{"positions": "rope", "parallel_block": true, "init_std_up": 0.0219, "weight_decay": 0.21, "schedule": "wsd", "max_steps": 4329}
MLP neurons of a small language model. Each row is named by its layer, matrix (gate and up: input weights) and neuron, and shows model dimensions 0-255. Each number is 128 + 32 x the weight over its row's rms, rounded and kept within 0 to 255. Numbers have three digits each. A neuron's up and down rows have the sign that makes its largest values positive.
After each neuron's rows, "fires after" lists the tokens most often just before its 100 highest values on Wikipedia text that the model never trained on.

L10.gate1288:135119156128121152127148175159118103183087168149109097126160099126086145117098110178146120107139136130139109129158122070076136115108090118149056136161173078162120135098091134165159129126133182091064109130096120081123133215136170172077160136107125131123113133062077125080079049096133137172118160124106142177063113109152165120152117065160150107067115187178101152109098199190091122103103143097095118113135128112152146129133094109121143114143136128196152145132116154077078071086140147126112111120121130112160073084072117137092088127129147135115083114125176149103121135135117145097109140174149154131120128142148096138180158091115090101130120105137187172141155149165169108131082093150141077170125141152103154125170149157080147161073197101147189104096136202110103107118099142
L10.up1288:070053118124131144058162161118114195079110136137138143134190151091072118164113137163112111130073134111119069129132129120119131179138117118163044157128117053145076138084040149166165135177141165089107108113067088138087063165118154098127146128169095149198102153156103102145113085191175166154128128159131128135114099083130098096150140121140180145183078150207162132121157172166113170138123158133125123070122148150161093078148082128191144121100200168135173123126108099100137143109100103115136064120136125158138087155085161126098167090101182118179144102114110138112146117134155140131093153181138126126110136140174116126126181118111096078137127140172145199116145124097145122141099113175129127149171187191142084096168196129114182109147185115153158093127180138161114133089151108
fires after: " the", " The", "The", ".", "\n"

L6.gate34:150148104152128130120131154141125069130144114125118044143154099131136188148139141098162128148182185154139095079114130084122098070134109150084146170134163152127166172059168050114114132119145107149117188161182096110123160141096136139147151124124089052148119096133149127104153159144120112177123142083165133101052113153159137117131111104179141119068094181090189120146160193138169166167183142110126119168065111055157129123081092076154151123219159102167145159118167172164166118197151140120064150107116134138105160143089141112121073197149092131115154023106087130123173126123145101121117127141116129116104123114069128132104143113076119136132076069138089154153114175157036081142088205119150092127089128116134138115178121122141188127161190123087133134157132146115146106139167187
L6.up34:122084133166121134114111219177104015126119198136134096190119158086112152149207085144111188131117135182118108153059132136130093117113174118144104169163145114127140128088126138134135130162184122117173090112150089085119195132111124131188187130097091140154114143148153138093132096129131170147192177158160098105129133070150120097147069135077158069162185156097140177165116104173098117095167098137135126122172149111155104143137123140186105111146111143126160164153064145156151098115159134095130066091114124071076115132118117112113200194091166091125157149101112161115147110100081085112122109121127134133140199121119081096181125118073118162143084145129102113141121083080084091100152173118152109135159106127129061113127106119157162098206156126118109097133134113183133167093128122
fires after: "==", ",", "-", " (", ")"

L13.gate608:067106093172123130154140148142179097112126174176115100133133131126180081158100148164142173111115136117133145114149146107143099128172138119139063095077104131122143131131163154142094138128126088101098103109103146064081134141203100164129160157122089110188161109145128197100106195156136126088115129075169145102111075109177168146115119136102125151098124195115104157176110131164130100181169070130133170144142162079159120166101162102148167163142151127119148143131121205104111101174147164135106130147121139149080155115144129098159106077114123084138118090076161146152164128095095091109135148182111136135197097135176149090087112143138067110153155096137121144125105134199165104078181202119126183109101159116116193128134172172097150198094157144084149152086135179143150108054145096
L13.up608:171166092201111107151128128120136144155100107149154119079068103102168134070106113151133109131126089150138129113132116115084135142113154134130119170139079170172167122077072108133150147095132106157087167087147106151110178157151148174147145124084189169118104143090166086107183154107134094131094068139146156121114163119129170025149184135119094161129157130137126116102126173102124110167164139162096150100175153081118070066114127068129154106156109120125150122177174194169083125165221136143095119137143130142090194061130122133168102127116156108153086050108101132102140133142076094146169086163092129084150145145138181100133097144165161152091123118110099161123118148131121117121175021141172141103070179069090178133142125147181143152118163105096129084154144146147086167120088119
fires after: " |", " It", "|", "-", " is"

L10.gate795:150168180062151185115079102179133126151141124045063101092099106122138165132099106132173135166133128140123203120152133123082128112074096106155109157139072177129134155145153111119136127107155087155118067069119057155106152160175146126144135140131133143127128125129155124102127104103152137125097167099127108136171106075074177159162129137073111141145148110146119059081117138105177156142161073112083138079157128105160124172077159089144140159126118085145109143086159109158133158144131092175144104142102056126201153165089079108183118114126077096137110173136114133133110192125106156089131112104120181083144174125146137157161125146177077119109121106097156103174169133124142178176138115117167063125074174188126119113114155153134134160089143148124042191067078183110112092154119095
L10.up795:069095153093130130111092146139183195142126109124073198143131121091132129151125142092161136097056109149163104129109140162098147108158077174188136074143123067109146141121134108123135132132173104123144131131157144176113165158075154182135122130149124100115081177157121046160125140149176134123116162117142084133118170065130144134072110181162143202088124115145131099087154111181163230112089103090124124133140181103151111184136097149188140158104140128137140111137094155159064102092175136208158129138125114152145157123107132125132207122153137060094115077139145143163059129107079119180172126091145158142066139165102133157110119141159109155112142161140110073137147126172161115158129165210142126127113146166089113105141093147195123151156123093109123164095137082111125152148137116
fires after: " |", " 4", " 3", " 2", " 5"

L4.gate1000:146155149079091072100121119129084119111117149113127098153147144120123153142108172124134118150221158103121085085109141202136109126097167186097060202127148114131134109020148155117083103061105112151132097153162082062153167159123182093160085115136142099137205109147117045120106118132155106117148145078115121152076150109185146161093123147116129114065135160150125142165110142108123165094153092097094120106141134091143128208211109129143097135146137062124152134129151167122126127136171177165137116084137171107093139149152095094158074141137138075142145173202181120127116180104128082086158132198143157121170154095111121105153157094143119116124128115121154166120140136122134131153122100151089180099116095136103137187175160130154151120100122111081155125072088171072154161118109139
L4.up1000:069085084127168117085076102138129134147172095152173154106102122100101086141113210092137120085172120151104105144104130141173111056173145066105102091108156146120164134108092195145143114145196153098162143183180157127135105108098119154125137148118115131132165084140129043145067182160139125185093097119101097128092138120095134111118174160137078105067164155131137126174127049084163146073105144140141211155065105110140122146106135147112144164189119142142124077124153099170094177109169163195097144115069168178133147130085103159154125103130100112104157102110112123183138157146163105173137130108100167139141124153064122167161135112107121120177155105079129126158151137122103115056159151126156096127198181148172142142109130121213153068141148105078165050088114106104120080120141131
fires after: "\n", " |", ".", "=="

L4.gate797:156145186090227154160118157102107164117143091116158119106094130158109136106174154083096127100144134088157106141135112123164157132091128182141136101122103197178145174158090075168142135104092124154193119175104138128180114141169129088149202128102114167111152105201154178131128104107148116080141110103116131105084094172128167087091134135102050174083144109103114131163136173162082185118131126175138167060090084111140096076156091114137147067162172157159146176127130134137157046114146131135179110124146130137093175098173171121120092168163141132103120102136064202180187130104135121163122157114185166134082198148126096177120126124165137141123109112140095161131091125150109138153123132129117156076108146127144114151142123122122091150080165129152133068159114151088125175134095113
L4.up797:106174145088113183120146147114131141074110117053170122131139178166094173081130117120154091131147134055092165120108120145106133114116151173098058152084147159142160147145103116150070123137146130125124135151109104084093161148132129202173129150112147087042106128143094094132061060095078084163074062143180138129183138096038087137099115078152110117129109117124135132077102116139164093139089158107112129178168127152125131112101143148138113139179121138140046111112133158106122147125113124106169153108104138133122096130107143166134129090124125112074071109112123155112173141130110119139118186116133146146095201146136107175140132146156117110111227156126142111123139076137122165128148144159110091089096088154161108147127071177127117156147151095129147126095084089194063165117127173
fires after: " the", " The", "The"

L6.gate358:142129111093121109134157133109172156129135178125110227095130122151201100139057109108132106138055108134071063131166123118133097138142166099143068171121130093138122129077102181106079134119118068108119097102116135144070147099132163105151163145095100162167112127149127133099111122141157132060135166099122091126122158076123186142107150219155165105046100103110163125152100131154135115099099114122126170140082104122093121090103170124188158205114114120188166155133128140134135085145129066153108172170163114140137072151128128098119075151187124142085056116083192079092143138104140102023167181129082114190164112106129144118084070126072118163143130088090088101102179133055096091080163094133097089193074081109144159153117123174175046128151145130133135136099114143177115069109143086
L6.up358:170131087108126080146111132122157134168153152145148152137133121113098099131081113212102131148106089132174173095136113104093130151044137195113127101098074156138089157153133118053044139108116162144116138108104153177123121125141133172171144111090124189082152120163107119158109092135117108055117066118192145130178119127128121107142103102088114181113147098097137113121115153087055160111152092151096118174113146110128152185148152137136157100113153116076089182130120141148093124150143063155149143075163084107075104119162120146141071134109115138108162143132169078158129121133060146116119093131123167141093123125134155153078103133101103159127088130136095152154107129131101144139164125115133105122184148134085165148142090121155106186163111172153082093127091045104140126151055125
fires after: " his", " H", " the", " by", " a"

L13.gate423:130180194136144143173167133190094131101120171086156066111145123130152148128047147142139093179107137083118168145086157096123169096144165183130144102121098153184132102099152135110142122133132055158138101137158152089101103086171126120180140150129112154136111110129147138146126054136131108081122032147156150147052143120105126162156103166141102166110102138057108093158106120113073125134143112141134210096162158150116149147034098156122142133151177095040149121126135140157163163117141168092149097171117057121175100094115144109138124165112064143126102120121135156184164152131150149108161150115173110143099114152156180125083116128151093168113110125093084140146167122113090168069127196115143140166053178122129131144143173128095085137047095114126200173118110095065143111094138145
L13.up423:135109099156144117111120134147130099097147128085109126081160082141114138120129154129145180111186141111178178102096173135149107146127116144101093125118121130112152121148104139084154209103175105137152140063133133143097103135079047082163132191096116086098129159128113143062162194073180130108181152137143135134151116139144131118104153080147135103093127168156108135187124148128197113186168128125113121157180117093161092146080189131175137117125145087167141151055119090093057068137106121101140151189152148199127080208130144123109124143153120113106152175121087119130096132114078169126084162121083156140162129197149122134096132070115166063199140127154130120173111074134117174099205131069103100108189147170205109121091174132114176166115115119111127128161136096060126204197122094
fires after: " |", ":", " (", ";", " /"

L6.gate380:140122079165102171117148109171103136148135128109130102129147128079112141146117119132113159146077108109158169162099110124186135117176141155124074183173151137086086080091146151131059140066159135119077202085124174117084172121148090142113174122154163123139098128107131101126120068152208140063141075156114138102160177105093088111122113084103100142158152149066123121119105168104140082126110140109067136151091142115034158127080166155102130169118154125081118147102166099081131112118125162165103189130110147158121158100070119111155106123109076148087099102098174036143168131174131062112183148093078201147153109119119159087147053105083105176144071133150121116172233191100150163042123143116097135120163102044159116122150121165149141168116112127084104164090109120063159083100143121
L6.up380:116124092109127063114115128116042166094119128154127123126112131098141109137170147140094147153111180111135171115092078138115115106171058197113166138138132116146060102182134108141114112121103081132129146089144179126118183106111101157117165183166154107091168095106160071133138119207129126157113154158168117129148102107135107122109101118133128143108141108132151130130175173179129179083132088167085067167191132109230113158117107180123085193136158139154097115155114192143192138165101126122100073136139147139155166135114157150130153115077094107105132098140056133159082108061161142118100130087149105149080145146157075146112165101136151102152127097117148159121092157102128120134127181150124092153124199083100117146091186128106053132191083171158114093125097133093099179122115118
fires after: " a", " in", " an"

L13.gate764:084165168045128157147134140141200071128116118153111117115142102127193156174079109155146072164141193111206141090071086033139154085099087125155132124091123081124198144163112140172069154139154148103163066147141131097097102104096142138144159130034146115093109149146089076081125160072153199155209120129151066163098084138147163155124174191105119143167134197098080081141139124182171080139127098094082154180119119123135153115129143118109100113121120084118157133099176120118099122142154118169068044148098179114119156090113192182149144091112085105140084188112064133123212155114093153120162090117115111129150090125077096100104110071143130158139067171112145077160126121113104028103195103138057103080162107151118171118095128075101116080109129103118120127036140120101120098079108146
L13.up764:208126148174161117113107109133188083143195146135114101051133176108130138075115134116129095146159101114169145145130192111151113151154190164135100184146106177136128147117186072108133130123121132180154142072130163146138104183175132201175114178118101136070140082140145100159135080160127090107112148120114113127120072145157151150058182119146207117123132156128135137135172161113006143089112118165167160073129138154125152132135041122189154098112110150141122119128148103142140145133104113096111121115137108167077112103172112076134085146130121083135165100172077124164148165155177145172145154090072130093113126113151167108147118143112127119163128119211147128131132181184143131132107196152140107126107146129111093068151143136139174188148147174170139117111142196160129165151120126
fires after: " |", "-", "\n", "|", "|---|---|---|---|---|---|---|", "–"

L4.gate1241:124149118123114092134158091159138154084143171116104138117119134125117112085087131075123109085084089125115113165122157099107155172101132089086101170067137059079122105133134093093114065110112117109087092170129168115148173081124139183190100143126122122157107112119114149126115085111137173093140105169078122184109111202146172097136139119084158125100168162137175127158145155183151109194068123113102111089157206083105154141183138100064190121131181088117177135101183135173109170173141190118120148180153176128174068120133143154120184127126095093131134120100132152103059121130091057103173188116123117124125058186121133119072099099133097087154099116103103115113114137163141098118113136132102208145143160168161173083121151148133173096121106134099142112149175078141142115085199111
L4.up1241:156149127147093123143125128134108136092129115124087098092138117123078117129170106130103126164180145116109082137096102089145133132049148224099129151147094214126147147081142092133139090152116162170121164142122108097139156109092097136108078143155120157069141171062136094108130094121113099164086119079137155108125100147095102153162114149117177132177107135135102082138127189104093106065134098131060118095151130108130139114150163100117116155153128123116197117121119150200140168131153210129140132078160096153177045164136150114160074147084097144164206154200124133136083123097199128124158086089190121150164101185157169078131097145142143160099123099156100199081141148093066116140100150110123133180070100144149151122127150127111144134102120097129171125149082145086106043136110170
fires after: "\n", "%", ",", ".", " out"

L4.gate1195:088091127127087130099116126139135109143116118140088119162117118106082128141086114143139119146098146157109177142131078143131176099114128129101127151123209050112046146088147161104139115156091127082074152133124117133136161129130129107168094137109125123135131095133106073085130062176071116186131085116093075135091080108170122113151158133152127093135123121118117123056110172130135114135151164097079105120183152137120094220147140122134133201126188147160139131124170133107139112115171158178085132104105120145164137135131110143112166135120123126162082111126169100135094157171135094140176123169141153069187203147103168164153070136142139147043149154158162120111128144149104160094116117133124198184122090154120156080139112112171114146148112141126122133135224153145138138078150088
L4.up1195:127088196162105103098171150133089218089131096083112167110125118147104142115123147176109175112098134077142115142140141091181161147122193102122203151138111184207141138174128135123103132091114126161105134143093174128191124152134173049149160151111114183170160115092132192151129151154088093158148167094181096157224107084188141138156135131058119095097123127104131161113129161160102112156087120126119096141151091168085160098084142158183090136120093099137131068070134146150115167108187074172165119083080109172098128099186149136132141166113120182167163111092178115149115119142097100154147093084186133130097116089125153127114130157143076111159142160104159155095196070117121108142129104164146126164120100103122121155144156191114122129125116109131165094106138124192100091185131101
fires after: "\n", " Succeeded", " Preceded"

L10.gate1069:142098078117109136138102125188132112141090153106089089172087110137122174133098111177141118140113086109112132101074151142069132097150145089147130146111065129161105158141097183117115153159132137103114124098114094119071117095146111099160123115109059101130056165173122056140122105134176075154170166120134142114129086156113172055086100156199118156167135114095116188140111107143090155170134131118111169153071080113167121114090101155119123138098149121128171142111125194121082159120115116155147138061104196105110091080116156117119112136137127159178133137114122102176149136211119144161174126143173147119089072126143143130136090098106114155052135123131072123143204158187083171112145159125138137183172088136144147126174225142122107142123051100101119198145113133144088105133159145
L10.up1069:131093160090136067101179099095147125151123130112136104126142111100133142156082172101185170136097102155109091157078151058100159126109179117096146087159192140182177075176096207132103127077162102128145147194187175097105176145129115204124103101137072172120115131141125106111191082143112091059187188171078101127151162069076107059122113095090158196099145109082041106117148146078147159098112148138086149149099128133143131098083146098193174106147096130099155196173096101174123146100170142111139096144130091132057137104169111087125143154117139134123085117135119061127084115133111121140150090148140105063102123110156108111114164120141156064190171165155155119159131125134117033187153145093084178155055145126134125124188166150224100090184184154127121148139135153173138124143079115
fires after: " 2", " 3", " 1", " A", " 4"

L6.gate1210:085098103106087143142143071146102089120168116086131060100150145155163100180115146124124146126206116151138135103137173177111129098157147107131125087125180091075123178043199106117131136160139149137125103138186097116206113131136117124120122123102119126177098136143105160123146121120109127119109123113102162119110098178138129151166155076147170121063112116162091121144133152094132131151159107132108120136086135082094086136089139192116123131157177128123175106043142125168146136134158176122122161160114144113138118113103117133157147117134096123123119134114140133154112168114188129109180137109146137139124053080121134133202142131146155156171150117100116133136141099173166150164163168134166113085060112132147207148078125159126140141133145121090115125114115165168043126108184088
L6.up1210:101132117160069091114107122160086152124176140154132092166151160070141093073087138159127098134216143118148101081095097167112135086179128098127090131101160158184159135133144079183170098124115092134102140167144122125108152174177136143163150122131103070159139141113109134153074090106134160134127109129091146196115156146157116110152099100136114066070163153114207114146066106152108218221119175144116150084128140081107089139128080119191123143161126178099109162137122111107163098119102168133076151143128177086103090127115124153143113127170138107095181085132152127127149130081106097142105146103103158125140107136108159164094150109115107141131154106106124169079089193113108093113155170137139119109141133190189134132186144129171102097134183125127152159175096160081085137096176120
fires after: "\n", ","

L4.gate362:147145090178095123131108166116127139198184113147120083143197075157154102134125143103103090145093125174154042129107123163151113139143099111130099143111082119142117116088157149142121112133113131148125127171146128138110080168130097122185096161131150159103158153122078094134107120122109093116108132185119123147080104125106129166060181104099097064079109123182106105116107168135181149150061099171075117124147125099136125134144107108114112142113126155235201158171120167146115148120077129131125149142116154128061083137105045118106142097154124127128125124109177142118157196116166131130101091121172119155125112113143132132141108142190136158089147141123175163108092134126102131136116211127141111095095124141153177065095093120114172140110068075090162161129082168125117159180184164
L4.up362:105161107158112135145154124111093180186122139094122088110165083093083131141072080164151139152112085101139156096078126197118092094133103182155119111083072101144114131127147118148148088119160136090129087137163154104141108145177153192111146150133107083161148182123077132134141159198103146135093148164094108138124113143170162173145141088087165106130090154122145116127132101104129145123118149133106117129171155095128136219145175131126107129121091113138176072108112116076215085162080148154095181125109164120113189158106074199152131099175137122165112139108151127124104072130177120109108159118156200215121133171100128122133133098157084102047128172131158118173146102128136173111158171144127121154160147161184137091122114129141098153122131170170168160062062131176142115149146164
fires after: ".", " \"", "\n", " (", " “"

L9.gate772:047091155035161140181163088112122187159128200106112156142144116119112135139086171074150120156095085129122194087099161174164119172159100101217047081175127136112122147123134150080140131189154083115144113117095129118127130144123089152168107199158128115124138168159169142143074194131082165102144177090078135156116115159121255150069142104140128087160185136103092172162083156133154075150108078098106144082124138147161052158145161177135093134108082118131137146112080119138150067142169070141145160096132090144124099132113149119147127099149071042120113172097078097120090170140139109121141124192139135136145090150173199136113128121151122152153190151087148145124065131094133064095163121133099125131120188111088049158095115188074150134124091155179085178122055159101090127150155100
L9.up772:159153163068128069101138146145182117132127165132095183137104127188141132103126145096136075122135137149148128109118172081131159179103147097159153133105121185043146088156175135151210192102100129178103133054157120127134123191089170136149088138121132161162136115119150148161094093133136087081155075094116117156160138126092158150098152168107146118152142134129147126081190134154164093146077110138143176172164155079101168124154083154053079106091082084089164122119180097080154140142072145214152139105094090156162124101151116143151087193127194177156051155098109163139160162156063179109166095091105107148206092138084087130151097168137124173095112067090101143203166075150102135117143102179170102090146104160081131117167158097116173094165123090174170150096117116119119133112131089
fires after: " |", ".", "|", " his", ":"

L10.gate225:174094136090062129163121188180147117126071092138103091076052126123153137135157117125160134098159133076127128095125147176109087130110133085185101116151111073078128135129108137113095143113088152121094055078093162104138093110119094113156151164095122106139043156105062124150153169115105122119188119147146112162155079108149142156105103140156142120186137125142166119184104146137123064135104109117098140095096123133119094092146111136136111112166204128079162095175117130052055135145156164103145119167143119076161159099133133104154124109158125129122109149133079097123193176120111191108167124138191144085183084144104106155123141133178093110136069149131184126131166125170109112112126071102121074130120079068096113110157138086142057094149120135150176140131100143150156095080170152
L10.up225:092086152054115101091179152132087143159131066109117126160113085088186119116095094114100123043097146046158133122130154147179082108118111133124135107120096091103139120135132140102143120171092162087115162080131136134056156124097111101149144127071109138095153041102135176127081140204031112107098132157128134071115140113079117133106123167122146143146143118098139055161187167098159137112133130113099158115099106166116131149162115056080131074152184100118161064081114066135131118098098099107107173095127134113115167140119148122101111064129152095109169119143143164135203181078166151139140080120138141102133167152112113123117141111136135111111077114157160182141172079158092145131124124079131124120121135112079117103140100127163079152037122120181138107110136123196095089054117148
fires after: "\n", "===", "==", " ==="

L6.gate288:148084144145161104184115147127154092090082096157158104158130124073116148131126161106134079126133159194192129139134183078101174167167198188154133130087118179157176147131112104145110180115091111121140110101105108072166138133165167089128176165103135158084173111122123093152102124127171131140096127087201152102164061188162123134137130123111079167090107138168086166173128149148113196086121100142158106105105132120145106148122113144119160100105151106139140080085141117144155130149087099125111164099166137172137106133121088140119102116128197129088128104130056090198148142130116108145110126155173144081113108127167151085052117100105151132075054119161092117122057088090083106140163129133101183133053184120128131123086156128084038201124146123125137083137124135106091155112110133
L6.up288:141124124102172058152101137196135157058117140104145156146129113139099096108131151156166128142136144089149082115137164145119138210153153155117158118122111095058115107130167146147222125152129088146106182107141091134140137098113067075159139135118168101126039138118082156112070134118135138110053105091115151118114159164109135108138116189124129138139097132134138101151094127136109169042153182156101135147230149161133122098144152099147121082061074151135113161056124135074197111115088113143149121099155087096069122122123127198109137130133110102129125098135115123182093164096134166119142089057136111146134118113142124192144145119197078147134105117116088110136106194131137169146111114148133164117109115104133185158111153095071073147122116100126098147129147095106199069124190140
fires after: " the", " The", " to", " used"

L4.gate145:157183127085073109126135060165161181141085118101105129089149124098180157173167128127175113117148158101124115108118135100104070113165197121106114130235127100108106139109121074144151160147151160125120145132118126153121125139096115176157189129087177166153171135178153135156165114112134133140193102098146115129084120128132154055123152111115124178146121170064129095137152109074131112148075143112126141125101195161093164128138122117134101102186094111143169123134183102109155185130084110162083127122116123112129154053130085110112121163101091124107183123134148178153082127132183101094146155157155121131109135229113164157144071075168116099132113146100118128147171066154147134120178152088082130088122143120201187186165103109123125037101108113052129154129166174157151117085155151
L4.up145:094073131140089097093174140115100200214114139121121148115143192097182117086093153115170097070150114108054184152166093156103130128130150132104100148115124112131105128102112188174178074104097161111118182097139160146140159169120149102142143153080100168149122132186152128136171121113131093089180071100094092146145174141158125115175139052162127098187117115133145113110126132109145202074147164119141159133120174115121202169134138103107193103158110117152060084119160089102160085138137089129089123103156131125143169144143153143162113195138123061062145163079151101153168121189143146143209130147105153092163100134092138151089149123097120135149142122118068141111165094152133199133169063146114166137085082108138196125103123155141098082124112120097069143119149147136118104137151165
fires after: " |", ".", "-", "\n", " were", ","

L4.gate222:112165144115077153124161222109116087154076121108113061163101119072155089118099120150108130121109140122109149131112085182140074148186183134114151132106095151105164140095153140151131179111102141125145117141141115169117192123143104149191055163122132127159114168112159129158205116185155137128100108117105120078174178195175152089132081093128132136082126127066139063153159157136109139134132178111134082125148156122103127154114121127141143135076074074136126116093143140106108099051076165139133176122121074130104178085147117118144114141078087096161192143159146133127136087090162108118195121150094150212100127145138126118113110153115138111082056140131111083153098117124139161145113169118118123152075155163148126141110110145097146164127133131183150164124084140099135186107146184
L4.up222:212127129097124152190127118024103172149185122169091148150133176120155134109155158045123121087117077181125132106174147155151162115104083167105099150112125125129171163194094120045116119069194118105104136094161133155116155169142109148120102121121095168158156153135164121182115122125082095115194150184111172141175082115141132144110135163174103149124159122138113126178126124130098133114139144141095111133184117062192059109124113131144121141140113125118182151092177143164143130163150126066180094152121156116123133082105152140130089150112139154122155162092099151156122098108127127159152115136099113178124079154156161134157105122109112093157106170105107176152100176132187125094130106101128113154091155116127143112091099090206167127153176160099108100221134094161136110087148118
fires after: ",", " |", "|", "),", "-"

L10.gate861:130113142111105097140198113140149135121118196075129083105130110101189144169094136125170096115172157071124091073133093164141136111103158093171151175095167152134218101125165131075125140167129112154124073117190129127128115098181110084134099158098071118119088138131136095132159146117098149152100056125118106080095132129126130164114128089107138104064132184107146175126123149094156092136099095116134133085157124065114135152092124117139146122122152128158128159135094099076155177111120138161148177145146107157069126107178111115142080092137095075135210141063152180130147151118107132059157056117146147096159121110182170126131123117119141083059091113155154122072111055157100078206184173197123137152102122166091146121090154146145174148109088096189154160118143150165093089138204122
L10.up861:149084052098152111131129160158153106132131127148184099117155160189105133183143109098158126080171096132130145129091133144134106097062120111111100111165143072121136181186135190086185042128137137176115105101139127158127113157112107115148124146133118118129173133164166139136137150124117168146123143063108130111109155167106105110137091130156106119148148136166113086134123077131152116082173077120101118100087125152128079134075106154153115140146063130204081090135128079124134223143103121142129161160151155154116086122191107130094121030119122145101170106070096132141170133125173075072131185146148087105100077086151227113134208080126164157117154103213128141114099180147133105142143153116102164116131127196080086117128150195065147162116174114124140113139111084132169108131147134
fires after: ",", " September", "3", "\n", " career", "."

L6.gate548:155115164127158131129178168079133070176134097082076089133116070156158106123125125182140126166134110141143112111114160119149194087097103122139131152138074142140163179114174096058101179061142173117128080182143108081151140127170151137081092136128119149090113138170170152116109158136155083095122081092052149127140065152130134143107132086103084153134124124071127149143141107109099095091148056144150119149158141088145117150146103137191151166138101114107127169125161143102145140129130113163127154100153106119097213126179120155130046073089158146177117130123161116147153210168148139117175059205175115139125185124157097174141197138118117137104114115155075153135150156132113078130111076167104159168100110117074175135117091173100079156164111111155088095127121187051106138145147106
L6.up548:139149199077120108150182177112086192046125127137138158104093135086106121102184139104072146106089098073138091187131100114196152104170090133126165123147152165131133092100188164119086106101093141112083121161151143181142082146083146069153067152156171151073054126083147105164193146096052151098109141114170129150107120132117159081149114124193120082081111088176154106136120141112083119199135145169114111154086132096092087118115071078115111105087157180187174091146147144180153156132073115114107126124159165141130119118143162161133166093178093131103090101148162118180164105075148126130133145131105141179128146074134192136125135159157139143080097130154100129111157087143112166168118200163139145108047104032118120149125118174145113178124111083129119109226163099177112167164145082
fires after: " the", "\n", " Oct", ",", " Genus"

L9.gate552:058108132174149097090149116126124082122157112157122156109134115105160127106104138212098091114151098083132130132096085057118203120127156181140159057084142068130118172096097132134049175168140092183136167158118144076139114129121144120115088196061086124108133129116107118119150083164127103136167090158151115144101118138137129140167153096171096157068122144091173177192178139111107131132101147193127111090149102143077101116147121091065139119146149123125141062151149100166153103144149110147141111113159157146133158111103176150142089166170076103078136126141154169123143154144176170140123165132179120102108153157086147168121148165138155156110149063158165141148154167101102171135049133163126131168093121139077153106111120125146132129141142175148097139085077176084108126093068161
L9.up552:062136154194132130134184110099146178143162076118163107106123083153199107086109060168101120160165112105111130142109129066111132182132132148137148136115085125169164118128111125155134144186130149179151084113112124105154108081109125164119041125108097115109181128178063175156163112141093041125114101143160130115115090142062167118079171116155105123074147169144106129112163139176119121093097157159134125121149183115126127078109103140128094122222142127177135140123153121148075151069153105140098094122106094235129116081118150137141175209131190134121172118149082149125104165172154095155136162072145080100116175153146126149096087173133180154101189113080112157099071117068089114094124102088141105125157161142084169116118155097161177176128126086131120091130147150130117104111112074
fires after: "\n", " the", "==", ")"

L9.gate523:186130102136145094108111160107093064133119139149102177113118177164112118116148141113136138141072138122068176072144119067082164125105137168186150216135094099140041096122140066161178093105080138085118128111113127137107164164146156117120128110104138128118125117080121149133145063126162111168118100124093064107081132099198070135163057129126088150153131145163108138184112095137147168139121135104140156096075137114124087089129074148111079101086073142119083124116100152147121134169124149180120078190124085139221113147127128135146102170121091069130146097150083163107095125079163069099135091149112128103107098108122123140159123074100107136167151175109094163146185069084133139140112130084141121068172116156148129100128133109154114130110163092145170121146107132095169124139140124
L9.up523:121118119116098080143130146103141060143096162137109121083105081126104135133166135140145135095064167171150097131130179198141180092106119108123150101130115103152179150130055133090164126176112152153157139138174063105101164131151128112117236106109163118137167103107091151130125146105174139116128124109171169160192091076093097082153105173084097124076147125156128142153104056152127133149180148164115168101130132102099073210142103140114137134072157145148133156134106106161139096085147129119151110169147131133096087167164129158130112153159149083109047166106105111135162074134139127069088095167137145111114184166146169117118135107089106128178080157103112083129089092131166175112155122113172153103174114154145158095125103119112084114158138114071052129129168086116119179201119093
fires after: " |", " Rh"

L9.gate791:163107114118135125150085118190202153057115132103133108085124125178166153168093103141164099111116146121121107133138158155126109069167163069115100154198206078136165160130120125085145148135180082131143084077170108124119182072109141152120126096104207115160094165077071120103135136134165135112129110172122146117111084131088141112059136095122130139115146157106112125096118094147138060176157141095090108079124149105136154166097144188163113175141139139127128155094168168092100107191063119135152192106110164096183107148203168085147142138146178130101170085115172077089132114195121081141121104121178133106180100152139158104135107086117074146156154196051142131145141158131114076202112119080105096125145085092130154182130162129106152181161125131095141120141159192102177106112159148
L9.up791:142151086115195131086063185049129119139129107169179119140130090194121092133124099140092192129130110150108112153124098061122069129075108124148178135090181173177123137087101162138140180092073202095161164109174102091111145151162098204151121158159108098118113187150136096140192089107141074169136131084165065081122086166131124104147137125107121129131176087075091096093186149161089145110105118108134116098155156171178112180149099149124134087148101091122132061164149159146167154124122125147147110091140145189133165165069139135117091098125158157161150142193082138100094139161161146112109114198092092110165116153122144104161098061116157148155143156131152130139175134103122135111078147131179178107178123134123161139146088129163152135168123092104136126142140171100095147106115138
fires after: ",", " a"